config = dict(
    d_model=256,
    n_kv_head=2,
    vocab_size=3317,
    norm_place='pre',
    norm_eps=1e-05,
    rope_base=10000.0,
    parallel_block=False,
    init_std_down=0.00408,
    lr=0.000973,
    warmup_steps=287,
    decay_fraction=0.807,
    batch_tokens=[32768, 65536, 98304],
    doc_mask=False,
    steps=10663,
)
MLP neurons of a small language model. Each row is named by its layer, matrix (gate and up: input weights) and neuron, and shows model dimensions 16-79. Each number is 128 + 32 x the weight over its row's rms, rounded and kept within 0 to 255. A neuron's up and down rows have the sign that makes its largest values positive.
A block is one neuron, or neurons of one layer that tend to fire together. After each block is what it responds to, as a language model described it from the Wikipedia text at the highest values.

L6.gate88 [132 150 176  81 126 121 135 140 110  84 141 111 146 105 158 103 110 117 164 171 162 161 105 108 132 110 210  77 111 141  97 119 133  95  98 123 118 125  92 118 193 165 101 173  76 119 123 112 126 168 140 132 116  69 147  85 159 157 130 160 138 152 136 158]
L6.up88 [126 111 161 126  99 135 109 148 195  56 116  89 105  96 163  73 141  97 126  61 108 118 115 147 134  93 142 104  67 144 148 134 114 121 112 120 156 134 135  78 102 143 130 102 116  65 111 172 104 118 183 128 101 106 122  96 152  94  95 173 124 141 134  91]
L6.gate147 [142 130  98 211 132 153 121 140 189 101 157 146 167 149 162 118 148 151  81 162 129 165 123 132 150  90 147  78 113  94 120 116 135 153  70 130 127 152 197  94  90 149  62  79  85 155  60 130 121 133 111 153 178 106  98 148 131 115 122 103 125 141  74 173]
L6.up147 [178  95 108 156 103 105 144 133 117 102 138 163 139 121 157 132 121  78 148 102  78  91 193 129 151 113 128 161  98  86 147 154 104 132 120 146 102 154 124 173 152  57 100 120 110 159 101 119 100  46  86 145 152 100 117 135 136 152  89 178 177 126 130  91]
L6.gate219 [151 172 125 214 112 136  66 158 139  98 113 110 136 129 121 153 106 115 102  91 145 181 125 154 162 158 191 142 144 102 131 137 130 163 150 149 132  69 102 102 148 142 177 106 109 145 151 120 137 169  98 149 126 105 139 115 185 136 122 115 164 139 105 169]
L6.up219 [126 110 132  88 174 118 163 148 103 122 115  82  97 152 176 100 187 158 179 160  77 122  92 113 104  95  52 147 126 153  86 118  89 177 101 161 109  85 144 139 127 143  47  87 148  66  98 103 137 141 169 105 159  91 106 159 180 161  70 135 133 116 124 121]
L6.gate230 [ 94 142  75  88  40 169 216 188 124 125 108 148 156  60 150 149 134 130 114 110 186 137 200 102 164 152  91  83 110 113 163 134 131 148 187 200 145 122 125 115 114 116 112 118  35  75 121 104 100 119 107 154 136 128 108 147 152  32 185 142 123 147 138 123]
L6.up230 [122 107 122 102 110 177 147 186 147  94 143 186 116  98 160 117 143 125 144 150  95 141 113 127 106 134 139 138  83 118 181 130 167 168  88 132 121 106 191 131 164 108 127 135 128 162 111 145 135  51 139 119 121 105  86 163 194 161 109 117  91 140  98 182]
L6.gate448 [186  87 173 157 120 136 108 124 147  98 169 155 203 134 154 105  81 131 117 118 229 111  85 100 145 158 136 172 123 103 170 103 150 131 130 146 115 103 121 118 139  92 133 122 113 124 170  76 166 125 125 124 126  80  97 165 125 129 166 128 111 157 154 140]
L6.up448 [ 96 177 134 120 139 160 147 174 117  78 108 110 175 105 198 150 105 139   8  88 128 119 126 103 116 199 129  87 111 171 160 130 150  86 141  95 157 133 158  89 146 113 147 162 119 127 135 126 107  95 134 121 152 177 189  94 154 138 180 152 111 161 104  59]
L6.gate530 [138 127 143 159 110  93 199 140 104  91 127 118 172 129 163 153 139 110 132  96 215 104 101  99 132  92 161 175 104  72 139 111 129 125  94 186 154  92 134 142 141  99 115 129 127 141 158 119 124  81 113 146 164 119 182 142 133 145 133 107 123 161 111 142]
L6.up530 [181 106 122 165 129 120 180 159 158  84 116 132 148 130 147 166 117 144 126 152  60  96 101 154 134 141 188 150 105 201 122 125 113 153 175 127 133  95 102 195 120 120 114 134 140 100 129 122 224 145 168 173 105 103 129  77 166 128  92 176 114 112 159 117]
L6.gate563 [149  91 138 125 181  93 124 143  86 135 100 140 145 200 108 163  29 142  96 131 140 159 167 115 116  54 134 124 122 153  70  94  45 133  89 144 158 175 170 142 123 114 102 138  86 162  97  74 151 116  86  79 110  96 135 149 149 113  80 189 109 134 136  80]
L6.up563 [148 167 166 202 109 108 146 145 148 165 136 144  88 102 176 149 115 102 156 157 129 127  77 110 147 121 152 168 118 140 121 178 145 155  87 135 112 146 120 132 136  76  92 113 102 122  88 144  71 107 109 137 153  92 170  92 207 123 127 128 120 112  85 120]
L6.gate629 [177 142 136 120 109 136 149 125  63 137 126 144 133  78 126  87 101  46 150 115 122  43 165 104 107 119 126 151  99  90 142 143 143 124  67 205 144  98  96 109  63 130  83 140  67 158 127 135 136 158 159 162 114 126  74 149 176 144 159 124 140 150 108 146]
L6.up629 [135  98 142 142 138 101 192  53 120 150 131  93 117 122 173 117 144 178 131 127 112 132  96 163 137  96 120  60 153 125 189 101 137 136 135 131  76 133 108 129 191 162 160 119 142 178  88 113 120 127  74 142  93 106 160 145 136 133 183 131 106 157 114 143]
Description: Mid-word vowel-consonant pieces. Short mid-word pieces following an initial consonant-cluster token, as in sw-it-ched, St-at-istics, st-re-amed, deb-it, often in headings or lists.

L6.gate58 [165 110 171  83 136 191 129 188 131  99 130 122 135  98 148 162 118 136 197 104  77 113  86 191 158 132 141 115  87 142 104 179 119 155 137 131 138 127  90 125 156 137 173 182  87 124 100 127 110 193 191 115 184  94 141  54 109 130 106 163 176 140 117 107]
L6.up58 [105 156 151 120  56 122 122 107 164 137 157 114 127 169 140 153 143 118 122 161 150 122 113 117 112  75 160  77 130  93 103 136 175  63 114 157  45 184 131 136 105 145 123  73 136 101  96 123  95 158 149 133  92 148 134 139 126 125 123 118 111 142 124 138]
L6.gate75 [152 109 110 143 191 110 111 127 175 114 127 120 140 133 137 165  74 142 124  90 176 172 148 108 164 133 139 121 144 147 101 158 134  82 106 125  91  98 124 112 141 115  81  91 136 160 168 154 113 198 135  91 114  96 149 170 170 122 164 125 154 136  79  81]
L6.up75 [ 33  91 169 144 113 150 118 143 146 154 140 155 120  88  63  79 130  55 145 140 128 106 140 116 197 130  97 155 157 126 112 151  90  74 107  82 128 124 140 129 112  72  41 132  97 171 125  89 123 110 120  92  99  84 126 169 178  90 127 132 121 111 154 121]
L6.gate141 [ 87 105  91 153 177 118 111 129 132 145 130 129 157 155  74 180  89  97  70  91 141 111  99 109 152 114 110 111 124 143 117 115 169 141 109 167 137 129  87  99 149 157 145 157  80 158 169  99 184 137 134  98 163 164 110 142 120  91  95  96 175 137 133 159]
L6.up141 [146 125 181 104 199 132 126 132 119 167 131 101 125 165 110 137 112  82 123 110 144 144  73 208 193 121 150  94 155  91 111 173  88 210 114 105 104 109 134 154  84 139  58 121 100 184 131  95 111 109  90 153  74  97  98 136  89 111 131 105 152 109  83 112]
L6.gate153 [123 104  97 122 106 144 126  76 109 173  90 135 191  98 139 143 122 115 140 150 128 178 138 119 130 121 186  83 115 118 150 114 134 106 160  81 119 114 103  89 102 125 116 135  88 182 113 127 162 114 166 130 166 115  72 158 195  74 123  91 126 138 160 186]
L6.up153 [126 111 164  98 122 133  62 161  93 122 191 154  79 120 166 130 105 106 109 156 104 102 152 121 177 124 138 117 251 110 129 167 135 201  81 136 121 137 120 154 146  80 164  65 125 138 137 130 146 171 199 134 126 135  81 105 185 165 157 127 107 151  84 124]
L6.gate257 [157  92  98 149 167 158 105 104 167 188 143  92 146 101 145 124  92 173 117 162 174 138 128 124 126 142 158  86 177 132 152 136 148 122 175  97 137 120  95 172 136 182 113 124 150 147 120 125 161 164 119  96  77 118 127 136 226 100 161  64 165 172  73 191]
L6.up257 [130 165 102 125 140 107 178 117 113 140 124 180 126 136  71 114 100 163 138 121  89 126 124 117  90 123 169 121 125  76 121  90 107  74  72  63 160  88 105 120 151  91 124 112 107 109 114 166 108  64  95  99 120  74 140 140 161 142 127 142 147  87 168 121]
L6.gate261 [140 142 135 132 113 111  61 129 127 133 117  98 186  69 156  76 135 125 154 133 104 149 122  83 163 140 129 153  88  82 119 102 156 116 143 183 179 138 127 103 139 111  90 187 111 103 106 172 129 102 155 109 155 192 111  92 128 162  96  77 169 187 135 144]
L6.up261 [198  90 125  99 134  88 106 155 136 159 161 142 141  77 151  89  87  88  99 205 184 127 198  69 134  86 131 125 138 158  98 104 168 186 139 158  92 136 179 199 177 102 115 140  66 185 104  86 117 139 152 141 135 105 146 126 119 115  99 107 169 110  92 118]
L6.gate568 [149 133  99 129  97 115 101 182 168 199  80 180 141 162  95 152 117 181 136 130 195 123  89 180 185 115 134 117 156 159  66 138 159 115  83 140  97 141 112  56  85 132 105 135 117 193  75 125  64 104 150 120 152 144 135 170 148 129  62 156 174 186 106 105]
L6.up568 [168 135 135 125 121 178  99  88 133 145 107 118 129 111 123 155 168  87 134 162 100 175 112 133 165 183 142  69 115 100 155 150 187 128  91  68  95 118  81 120  85 135 136 128 123 114 140 145 146 153 132 151 179 126 112 137 116 236 125 149 158 132 182 115]
L6.gate590 [161 154 131 117 138 141  93 122  91 165 118 128 162 123 139 104 135  84 126 158 135 170  87 107 185 128 122 119 128  96 161 133 140 145 139 175 116 115 112 165  78 105  67 163 124 115 112 102 135 199 133  98 154 139 138 194 175  90  97  72 128 146 108 140]
L6.up590 [121 100 155  95 139  78 139 173 121 163 149  96 144  58  60 117 112 132  99 134 125 126 109 160  84 127 118 184 137 146  96 150 141 152 105  99 104 136 116  26 122 112  77 101  95 126 123  87 117 172 169 127 116  97 130 140  76 127 129  52 176 135 120 131]
Description: Mid-word structural heading tokens. Non-initial word pieces inside headings, table column labels and infobox fields, such as Pts, Geography, Species, Weekly, Lyrics; also mid-word pieces of ordinary words like deputy, subsequently.

L4.gate21 [114 137  72 147 115 141 164  98 106  35 152 181 103 136 160 202 156 162 162 127 153 123  72 125 105  70 142 106 107 139 105  79 111  45 156 163 146 181 115 131 169 130 137 158  64  72 119 117 117 124 130 117 122 125  89 117  95 139 183 181 122 144 123 107]
L4.up21 [ 89 156 146 182 177  72 145 130 135 148 133 127 148 168  66 128 141 126 162  98 128  95 108  55 126 106  91  94 102  53 137 150 122  94 121 154 156 144 118 166 159 132 114 106 139 109 126 100 126 130 187 122 139 126  66  96  81  75 145 137  69 128 118  72]
Description: Connectives and name-internal letters. Fires on joining words between list items or year ranges (and, &, or, to in "2009 to 2013"), and on middle letters inside foreign names (Ryo-z-o, Göme-z, I-d-lib).

L3.gate105 [135 101 140 130  99 102 148 110 109 113 154 122 164 143  86 186 131  91 123 133 130 124 103 184 143 100 160  91  66 142  58 136 148 146 146 113 109 175 186 129 101 107  71 157 188 183 124 132  83 114 110 160  87 142 193  82 145 131 131 156 151 106  77 173]
L3.up105 [164 122  81 167 163 136 167 174 125  85 123  95 110 151 103 135 130 153 131  84 156 122 141 187 140 168  41 105 121 109 108 143 125 162 205  48 143 138 146 166  85 161 153 141 112 133  92 128  86 158 143 111 148 146 149  57  42 149 116 133  93 125 124  82]
L3.gate258 [121  83 149  80 126 230  98 154  88  66  99 108 115 191 140 147 115 112 179 133 173 160 181 189 150 154 174 137 142 185 113 102 116  97 134 141 117 135 132 142 122 161 120 186 136 147 133 102 103 158 138 135 102  92 156  93 149 174  78 132 147 129 200 124]
L3.up258 [163 151 152 158 157 134 141  94 157 145 171 100 171 135 133 152  98  96 176 125 139 202 150  87 123 122 150 160 118  79 133 151 100  73 112 141 197 128 161 164 132  86  95  93 178 171 132 134 117  90  89 122 118 113 100 154 102 133 121 131 106 171 113 148]
L3.gate415 [216  99 141 132 114 114 156  76 155 127 130 172 152 114 138 118  92  79 104 181 160 141 124 105 120 145 111 154  59 100  99 105 144  69 160 123 184 190 115 103 129 169 130  91 178 139 193  94 158 133 120 141 174 116 140 165 147 104  96 135  98  76  70 173]
L3.up415 [129 144 151 141 114 155 168 119  93 132 140 120 145 141 154 194 120 112 141 136 114 103 104 193 121 112  81 144 125 206 128 101 132 136 127 103 138 129 186 107  63  93  65 182 131  87 104 149  72 135 107 122  98 128 115 123 132  91 180 141 160 101 179 118]
L3.gate422 [114 128 231 160 102  96 132 101 104 156 145 131 142  97  96 156 123  72  96 143 162 125 109 163 144 112  94 100 194 132 142 174 137 135 106 128 128 162 129  98  87 135 103 102 100 196 146 110 165 100 103 132 152 191 125 139 134 132 143 153 135 157  93 136]
L3.up422 [190 159 106  64 131 148  70 122  92 129 102 118  87 164 113 140  69 162 195 102 188 127  89 104 235 132 114 104 122 123 142  94 159  89 194 110 161 156 139 156 178 158  99 122 137 163 105  82  64 185 120 144 134 116  84 104 121 136 164 129 135 137 107  94]
L3.gate432 [204  90 154 133 156 144 146 178  89 102 109 176 132 143 145 139 142  26 158 100 132 151 175 123 101 156 156 128 153 126 133 127 170 129 123 138 113 225 143  90 174 155  75 180  89 122 135  87 120  80  83  99 140 101 174 186 123 100 108 131 175 131 123 134]
L3.up432 [128 123 117  93 140 103 154 131 101 151 124 133 177 127  98 137  93 123 172 125 151 136 116  83 184 101 180 106 173 178 125 125 100 131 153 109 118 201 128  91 135 131 116 165 153 106  49 138 122 151 136 137  55  98  99 130 143 168 144 149  92 151 146 118]
L3.gate510 [122  37 117 141 123 123 106 104 117  87 109 162 149 117 210 124 110 103 131 181  72 183 165 134 116 116 130  98 183 143  59 109 131 125  72 127 141  55 120 160 139 129 149 161 144 164 126  96 133 139 127 136 122 121  99 187 118 156 147 173 106 125 184 136]
L3.up510 [204 106 167 150 149 134  47 124 131 111 125 153 105 109 170 167  89 115 141 140 134 131 121 115 122  88 115 107 143 186 121 153  98  93 131 107 120 166 142 194 136 208  43 176 139 174 155 100 132 121 158 116 152 177 142 146  88 156 115 127 199 115 166 180]
L3.gate512 [129 119 176  94 170 191 113 113 169 138 142 119 133 151  82 137 124 137  88 160 110 208 101 127  64 110 109 135 104 139 141  81 128  62 107 159 147 179 136 141  69 151 110 157 192 156 141 141 148 151 101 139 164  98 119 116  95 148  38 170 121 145 138 151]
L3.up512 [128 125 170 120 124 159 139  65 134 126 151  55 134 184 142 107  89  92 138 114 106 148  82  87 160 111 150 143 134 118 132 120  81 119 127  78 154  94 142  90 127 182  65 221 139 149 101 105 184 138 149 112 116  81 137  60 153 120  78  99  99 144  92  91]
L3.gate630 [175 154 176 125 143  92 123 129 134 149 143 133 154 116 155  79 192  71 134 145  78 121 133 112 105 137 112 104  94 156 101 157 184 139 148 132 110 140  62 104 104 106 175 135 181 144 114  85 149 121 110  98 156 106 180 127 162  99 152 141 101 146 115 131]
L3.up630 [ 73 124 136 103 119  97 122  76 129 161 147 149 145 112 113  68 142  97 129  73  90 142 162  83 164 114 100 145 167 107 131 140 135 100 164 134 154 108 141 140 157  93 111 146 193 147 112 124  83 144 158 151  56  95 129 131 131 166 212 121 151 109 111 110]
Description: Mid-word subword continuations. Short word-piece tokens inside a split word, right after its first fragment, as in cop-y, Cop-en-hagen, Pin-y-in, N-az-i, Bib-li-ography.

L6.gate6 [179 132 160 126 106 180 148 143  96 187 100 172 160 148 169 120  89 123  77 143 170 104 191 143 134 110 125 107 135 185 128 105 115  80  75 167 120 177  96 127 106 106 146 113  59 134 185 116 127  95 185 111 217 158 168 135 120 155 169 143 101 177 147  73]
L6.up6 [127 140 207 132 127  78 156 150  86  97 181 131 132 126  65 155 141 106 139 152 182 129 134 140 121 139  90 133  95 165 137 136 162 141  94 167 125 112 149 208 151 103 139 125 103 182 102  96 106 121 149 117 140 159  90 159 134  74 161  95  82 173 177 145]
L6.gate209 [122 132 139 106 165 116 153 167  99  99 124 146 130 144  93 123  93 150 111 112 188 179 115 143 164  69 152 109  91 131 104 132 105 146  76 126  64 130 138  63 144 140 148 163 122 158 112 110 147 199 117 132  78 125 134 204 105  85 186 109 134 127  60 134]
L6.up209 [135 184 134 133 123 135 125 155  55 115 195 140  92  87 128 127 128 179  52 135 117 124 164 185  67 113 127 134 121 148  96 157 116 207 105  81 105 183 178 155 123 105 101 142 142 146 108  93 141 145 131 156 164 159 140 137  54 125 157 124 113 118 155 105]
L6.gate231 [ 88 123 102 128 156 122 122 118 171  56 106 164 153  97 185 139 197 130 155  76 124 209 122  73 115 106 116 102  77 195 126 111 156 125 128  74 155 128 126 152  85 126 117 206 143 162 123 165 120 186 119 141 167 111 137 126 125 179 139  79 125 148 136 143]
L6.up231 [ 98 126 170  88 140 108 118 122 140  96 143 167  72 151 104  85 119 111 185 103 103 161 111  70 171 171 107 138 125 148 147  62 139  94 113 144  91  90 175 135 115 114  55  97 108 207 127 150 136 118  89 114 107  48  91 102 136 153  73 114 159  99 146 144]
L6.gate253 [ 99  68 101 150  76 175 195 117 131 150 193 156 139 126 126 121 130 153 102 107 137 119 145 148 160 150 128  72 109 107 118 132 150 109 151 158  95 126 143  81 118  83 169 130  90 145 192 108 171 144 165 148 138 144 147 144 101 104 114  80 101 170  83 166]
L6.up253 [141 139 195 140  60 161 100 126 108 140 192 186 109 137 129  49 117  88  86 147 173 147 171 219 179 113 121  98 128  91 129 111 128 191 128  79 202 140 138 106  88  83 139  88 165 121 138 174  78 111 116 116 105  77 123 152 173 105 151  64 117 156 107 120]
L6.gate318 [116 134 100  94 129 136 119 139  77 117 114 161 113 114 176 142 168 114  83 121 141 139 143 101 155 147  93  87  98 134  75 148 116 105 174 199 124 122  49 123 128 111 129 126 119  91 149 165 121 124  99 118 176 129 121 111  84 146 161 116 106 180 103 154]
L6.up318 [151  76 154 193 103  99 136  81 108  46 145 119 128  92  76 112 159 118 108 101 108 160 191 151  78  82  99 109 144 107 129  71 133 107 185 118 145 148 134 149 138 145 172 150  86 147  84 205 123  75 130 119 144 189 133 116 167  91 122 110 135 169 122 159]
L6.gate426 [142 106  54 116 154 142 114 127  72 184 139 126 179 113 146 182 151 154 131  89 101 125 117 136 106 125 108 132 153 135  82 108  73  95 144 233 166 122 121 112 125 106 100 112  58 143  93 152 176 130  58  84  88 146 161 157 111 173 100 133 134 184 155 139]
L6.up426 [106 134 131 140 176 102 153 147 116 131  99 160 126 117 140 104 141 166 151 155 111 137 124 147 131 138 149 104 136 126 108  78 134 139 165  85 163 143 139  87 164 163 176  89 151  68 188  98 145 116 193 149 131 120 177 133 165 168 139 158 137 156 125  94]
L6.gate514 [121 184 114 151 145  79 151 112 143 114 168 132 133 107 122 131 161 174 154 156 134 130 154 112 108 148 124 145 177 116  86  95 145  99 118 184  95 113  64 129 211 135  77 119  78  98 142 127 146 126  95  76 232  96 136 154 114 168 118 105  78 136 116 143]
L6.up514 [111 181 179 151  63 116 130 100 130  66 105 134 110 170 133 124 131 168 109 163 113 139 151 170  66 118  64 124  78  90 142  87 184  55 132 149 161 120  70 147  83  85  89  74  89 144 101 162 156 126 123 115 150 159  86 101 170  88 102 145 109 104 192  55]
L6.gate543 [169 129 159 131 100 113 112 119 108  94 141 110 172  88 103  89 145 100  95 182 156  98 170 173 101 140 151  88 160 102 132 115 130 149 218 122 101 154 177  83 120  69  98 107  93 153 109  99 112 170 120 107 142 117 116 127 149 116  76 103 142 160  98 113]
L6.up543 [107 152 163  49 167  80 114 104 107 148 158 154 143 106 121 111 116 154 109 172 148  90 129 158  94 135  90 163 143 180 140 121 160 141 156 106 150 160  90 163 146 114 186 141 112 124 173 122 144 115  82 177  98 114 122 106  72 101 167 167 139 155  86 106]
Description: Coordinating conjunction "and". Mostly "and" joining two parallel verbs, adjectives or clauses in mid-sentence, as in "replaced and", "dissolved and merged", "uneven and hard"; also occasionally "but", "although" and "later".

L4.gate606 [184  87 120 127 122 143 135 135 129  96 151 158 123 134 165 135 119 193 118 113 159 145 129  77  87 100 169 127  66 167 112  62 129 115 139 169 124 120 152  83 113 185 160 140 107 150  94  91 142 147 130 144 171 116 104 153 200 149 149 106 133 162 146 123]
L4.up606 [139 101 122 105 119 133 167  77  85 123 110 123 116 179 135 145 123 164 160 106 169 105  99 110 176  92 169 137 111 200  98 150  89 149  74 126  71 145 159 125 171  72 212 129 122 120  93 115  90  62  91 164  94 122  96  79 111 139 151 145 182 110  89 164]
Description: Early word-piece vowel syllables. Short vowel-led pieces right after an opening fragment of a split word (g-ar-bage, T-ig-ers, St-at-ue), and " time" after "for the first".

L3.gate207 [102 124 178 144 105 171 113 145 161  89 177 172 122 170 160 113  96 105  57 124 149  88 156  89  89 161 106  96 108 107  74 110 170 136  93 127 171 152 106 100 103 128 195  99  84 111  76 141 116 101 110 111 104 173  82 174  91 122 139 176  97 131 121 180]
L3.up207 [152  92 136  81 156 103 111 222 147 101 120 118 126 133 139 120 115  39 148 139  99 129 127 150 101 126 133  64 164  95 103 126 160 127 148  62 163 162 170 113  79 178 157 167 136 176 122 128 108 102 144 125 149 161 124 155 133  71 108 112 161 119  98 173]
L3.gate237 [ 75 124 142 101 114 151 139 116 135 110 104 140 139  88 142 165  96 108 167 144  55 162 194 175  61 108 130  84 197 178  98 125 179  78 112  99 157 208 144  73 106 169 140 167 124 135 165 122 155 126 102 135  91 108  90 122  96 120 140 155 100 132 134  70]
L3.up237 [ 92 130 129 154  79 131 160 155 123 175 109 162 123  98 134 133 139  94  73 149 140 114  97 160 165 156 148 163 138 190 145 101  43 161  99 163 107 154  97 103 179 122 151 177  90  48 141 129 131 144 156  68 122 119  79 100  72  95 167 103  83 119 102 128]
L3.gate416 [161 135 113 162 152 119 163 180 137 157 132 119 152 149 127 194 148 104  75  59 157  42 149  95 169 108 138  45  95 111 104 126  79 144 142 150 137 172 145 110 113 110 138 167 141 120 166 117 106 184 161 150 128 138 127 136 168 119  67 128 134 113 150 134]
L3.up416 [108 106 146  87 110  73 112 138 118 116 122 115 120 164 125 200 132  74  82  41 173 131 128 192 150  96 113 110 215 147  94 111 160 147 106  96 100 161 131 158 100 133 157 148 128 123 111 125 168 130 118 155 163 105 125 112 119 109 113 123 146 130 128 150]
L3.gate431 [ 92 119 120 142 131 143 190  75  91 109 118 157 140  95  86 136 163 157 109  54 122  79 194  60 100 174 130 122 154 116  71 179  92  98 128 139 109 141  60 151 155  87 172 151  96 106 116 117 140 115  83 154 143 119 167 112 167 121 111 133  88 120 103 116]
L3.up431 [137 103 152 156  59 149 165  84 108 147 143  66 146  98  64 169 106 105 156 153  67 142 112 151  59 124  93 125  86 144 106  74  70 125 141 124 113 162 162 152 117 120 141 132 115 132 197 151 180 134 106  98 121 166  85 156 115 117 100 128 119 140 131  73]
L3.gate474 [ 87  88 150 100 152 107  98  96 190 102 126 132 102 152 168  96 191  75 150 160 142  86 206 134 124 121 142 110 138 165 134 118 130 120 136 140  51 168 121  88 133  99 138 136 140 165  77 108 198 154 146 134 124 143 113 160 179  94  97 132 205 100 121 158]
L3.up474 [ 98 127  69 133 133 133  53 129 139 119 118  61 128 138 110 140  76  95  62 139 127 209 173 123 112 121  90 152 101 128  95 135 114 156 128 166 131  92 148 117  91 203 126  97 134 153 121 136 109 147 152 120 104 101  52 163 105 165 163  89 151 135 133 110]
L3.gate484 [172 157 110 105  93 142 121 154 134 121 109 155  85  82 187 150  83 153 151 105 188 154 105  99 110  95 147 141 132 141  64 121 121 123 134  75 135 111 107  96  85 150  88 137 125 139 156 118 125  91 147 130  95  86 115  83 143 147 113 100 126 128 117 130]
L3.up484 [139 194 165 139  85 155 138  86  67 121 111 167  85 110 171  98 112 132 154 138 122 155 144 159 110 130  42 112  70 121 136 124  85 173  98  57 140 148 131 147 128  79 116 170  70 167  87 107 141 117 107 129  86 126 129 117  90 156 141 158  70 152 158 131]
L3.gate575 [108 112 121 103  99 182 139 137 129 109  92 206  77 100 130  92 187 151 112  79 140 149 125 109 112  92 127  96 137 121  87 109 164 128 141 103 163 181 127 117  90 100 183 177  93 125 100 150 118 124 128 113 142 134 102 196  90 178 103 146  67 143  89 150]
L3.up575 [149  92 109 102  97 134 157  66 107 135 136  94 111 216 122 174 110 158 138  51 193 144  92 112 106 132  70  95 143 108 183  87 103 147 106 128 179 104  46 117  86 131 185 141  90 113  93 132 103 150  96 143 123 163 119 113 119 105 139 140 123  98 126 131]
L3.gate690 [193 140 156 127 157  48 112 152 137  73 138 199 139 138 112  82 147  96 127 191 150 154 145 141 100 108  91 140  90 174  78 108 160 159 144 150 148 144 142  96 196 101 125  87 183 117 113  74 193  81 158 124 106  85 120 200  97 193 139 150  61 140 150 138]
L3.up690 [ 50 137  96 105 122 111 177 130 138 132  91 160 138 162 189 149 215 103 129 111 105 151 165 144 203 161 135 159 112 178 129 127 126 125 105  83 166 134 104 186 111 169 129 117 117 162 166  76 125 112 159 121 150 110 158 148 147 120 150 159 146 118 119 105]
Description: Comma-following conjunctions. Mostly and or while right after a comma, joining clauses or ending lists (wooden, and a canopy; 17 goals, while); also mid-word fragments like -lin- in discipline, -g- in Agena.

L4.gate385 [121 105  82 103  95 140 124 135  99 102 117 180 165 131 171 139 126  74 142 146 103 144  58 102 101 155 159 115 118 101  91 156 115 120 106 129 135 143 142 132  95  57 133  96  96 119 106 115 160 162 143 129 107 163  63 186 191 131 144 161 175 127 104 195]
L4.up385 [114 117 120 113 121 139 136 108 122 166  97  96  82 170 120 113  74 142  81  76 198 175  98 121 172 153 134 129 112 136 109 119 183  98 148  91 140 149 129 100  72  87 140 108 132  79 146 148 108 181 160 101 114  83 131  83 119 131 113 127 118 121 148 162]
Description: Mid-word fragments in boilerplate. Inner word pieces of common, predictable words, especially infobox and table field labels such as Manuf-act-urer, IS-BN, P-ubl-isher, G-en-eral, and also Che-v-rolet, Soc-iety.

L3.gate137 [173 175 108 120 120 214  73 148 134 130 128 141 157 129 210 158 107 168 134  89 148 133 178  82  99  96 104 173 150  73 125 124 184 123 177 133 172 124  84 104 110 131 127 110 104  99 161 122 170 125 114 126 112 101 145 145 136 151 164 150 180 143 111 128]
L3.up137 [164 118  83 173 155  79 175  85 163 114 139 109 161 113 143 170 136  85 175 174  61 119  81 139 107 142  76 149 143 157 125 125 105 122  99  90 101  93  92 140 182 127  89  63 101 102 153 114 120  99 154 125 103 117 114 120 119 201 161 133  82 119  87 112]
L3.gate167 [175 189 119 148 144 160 116 110  98 174 132 142  98 171 151 121 146 118  95  80 149 102 102  77 100 127 128 140  90  58 151 164 138  94 189 117 107 148 154 134 139 170 126 138 108 153 140 144 130 117 118 122 172 119 193 119  92 101 112 140  99 140  73  84]
L3.up167 [141 196 173 154 154 131 143 136 152 118  97 187 173 156 105  99 133 158  53 171 152  85 144 133 140 166 174 119  80 116 115 117 116  95 172 100 149 112 149  88 129 158 155  73 137 190  83 147 169 123  92  99 135 152 168  98 149 124 137 155 126 156 131  94]
L3.gate233 [ 56 117 161  80 151 119 165 132 135 123 142  97 116 125  88  75 101  72 116  57 179 115 165 126 123 137  93 119 174 112  84  57 158 109 190 120 102 153 139  88 119 111 124 137 145 142 151 154 203 139 174 147 161  68 106 102 178 141 141 141 126  61 106 127]
L3.up233 [111 182 127 107 141 115 169 125 108  84 134 132 102 129 116 132 211 187  91  81 154 134  67 104  91 108 118 197 120 111 152 136 139 123 114  89 101 107 108  66 119 113 154 133 134 115 143 138 169  90 154 107 167  90 150 128 136 112 154 146 100 140 177 102]
L3.gate245 [ 76 103 128 185 143 146 122 120 150  60 110 140 158 104 205 173 126 139 125 109 138 124 148 132 164 116 165 150 171  75  97  96 103  81 144 109 176 168 135 122 147 132 120 101  89 103  73 171 205 180 143 103 163 152 138  94 155 146 184 106 159 107 166 107]
L3.up245 [156 137 122 132 157 151 114 103 153 138 160  82 128 158 130 132 110 145 120  95 185 135 127 131  84  74 102 112 120  74 150  69  93 108 112 134 116 146 145 152 136 202 100 179 117 203 156 173 125 148 137 129 188 161 134 115 159 104 101 149 152  82  93  76]
L3.gate353 [161 118 113 139 124 184 133 149  88  89 101 144 155 122 162 156 116 147  98  91 109 121 160 111 106 130 149 125 169  89  18 162 155 102 175 118 189  88  69 128 141 148  76 106 106 165 150 108  95 142 130 108 114 168 123 148 149 160 119 156 153 117 121  59]
L3.up353 [136  85 129 135 134 133 156  77 157  89 156 155 122 122 161 136 109 140 126 167  93 152 108 104 130 111 138 141 122 136  19 134 117  92 127 128 110  95  62 187 180  91  60  89 117 118 130 136 123 120 123 119 107 113 128 100 149 172 127 127 142 108 131  93]
L3.gate371 [192 149 123 171 183  87 107 128  95 157 133 103 110 125 145 111 118 147 130 123 100 154  68 106 127  64 159 132 149 110 137 176 188  64  83 114 126 117  88 187 128 129  66 139 120  76 129  46 111 139 147 129 132 105  96 146 181 161  80 130 121 133 117 120]
L3.up371 [106  95 156 153 134 103 114 124 159  74 163 149  78 140 123  85 189 100 142 101  81 146 203  79 151 134 173 133 115 101 103 159  71 141 145 130  85 154 160 139 167  86  55 117 145 105 143 159 118 165 151 174 152  70 115 132 129 149  76  94 134 143 166  81]
L3.gate547 [159 139 127 164 157  87  93 116 113 144 126 138 139 110 178 120  79  85  89  62 101 157 125 137 138 111 126 126 120 137  98  99 162 146 122 145 137 149 119 115 108 127 101  78 104 111 159 138 101  91  69 132 152 122  90 203 120 143 137 147 152 135 101  55]
L3.up547 [ 96 125 208 104  73 111 128 153 154  68 159  61 129 144 215 116 125 136 173 160 118 101 148 102 144 128 148 214 139 159 124 172 141 117 140 116 135 105 125 117 157 120  84 143 158 180  75 114 120 151 154 156 165 102 114 112 134 158 152 150 181 134 148 123]
L3.gate640 [ 99 147 131 172 152 105 125  99 137  90 140 130 176 138 128 124 156 124  73 120 127 119 148 106 133 101 118 199 104 141 125 108  90 125 105 150 151 138 145  89 165  86  86  87 137 156  98 112 142 139  65 102 132 111 117 108 147  97 133 185 183 128  88  33]
L3.up640 [128 187 166 146 158 104 116 100 171  95  97 131 150 112 126 149 127 125 124 111 122 161  60 121 108 120 179 205 160 105 122 110 124 113 110 112  96 111 150  94 152 128 100 138 123 143 159 131 150 122  75 142 112 185 115  73 108 125 146 129 174 129  79 120]
Description: Mid-word joining pieces. Hyphens and mid-word pieces just after a first part: number-unit compounds (44-storey, 5-line), score or range dashes (0-4), word compounds (low-key), digit-group commas, splits like H|and.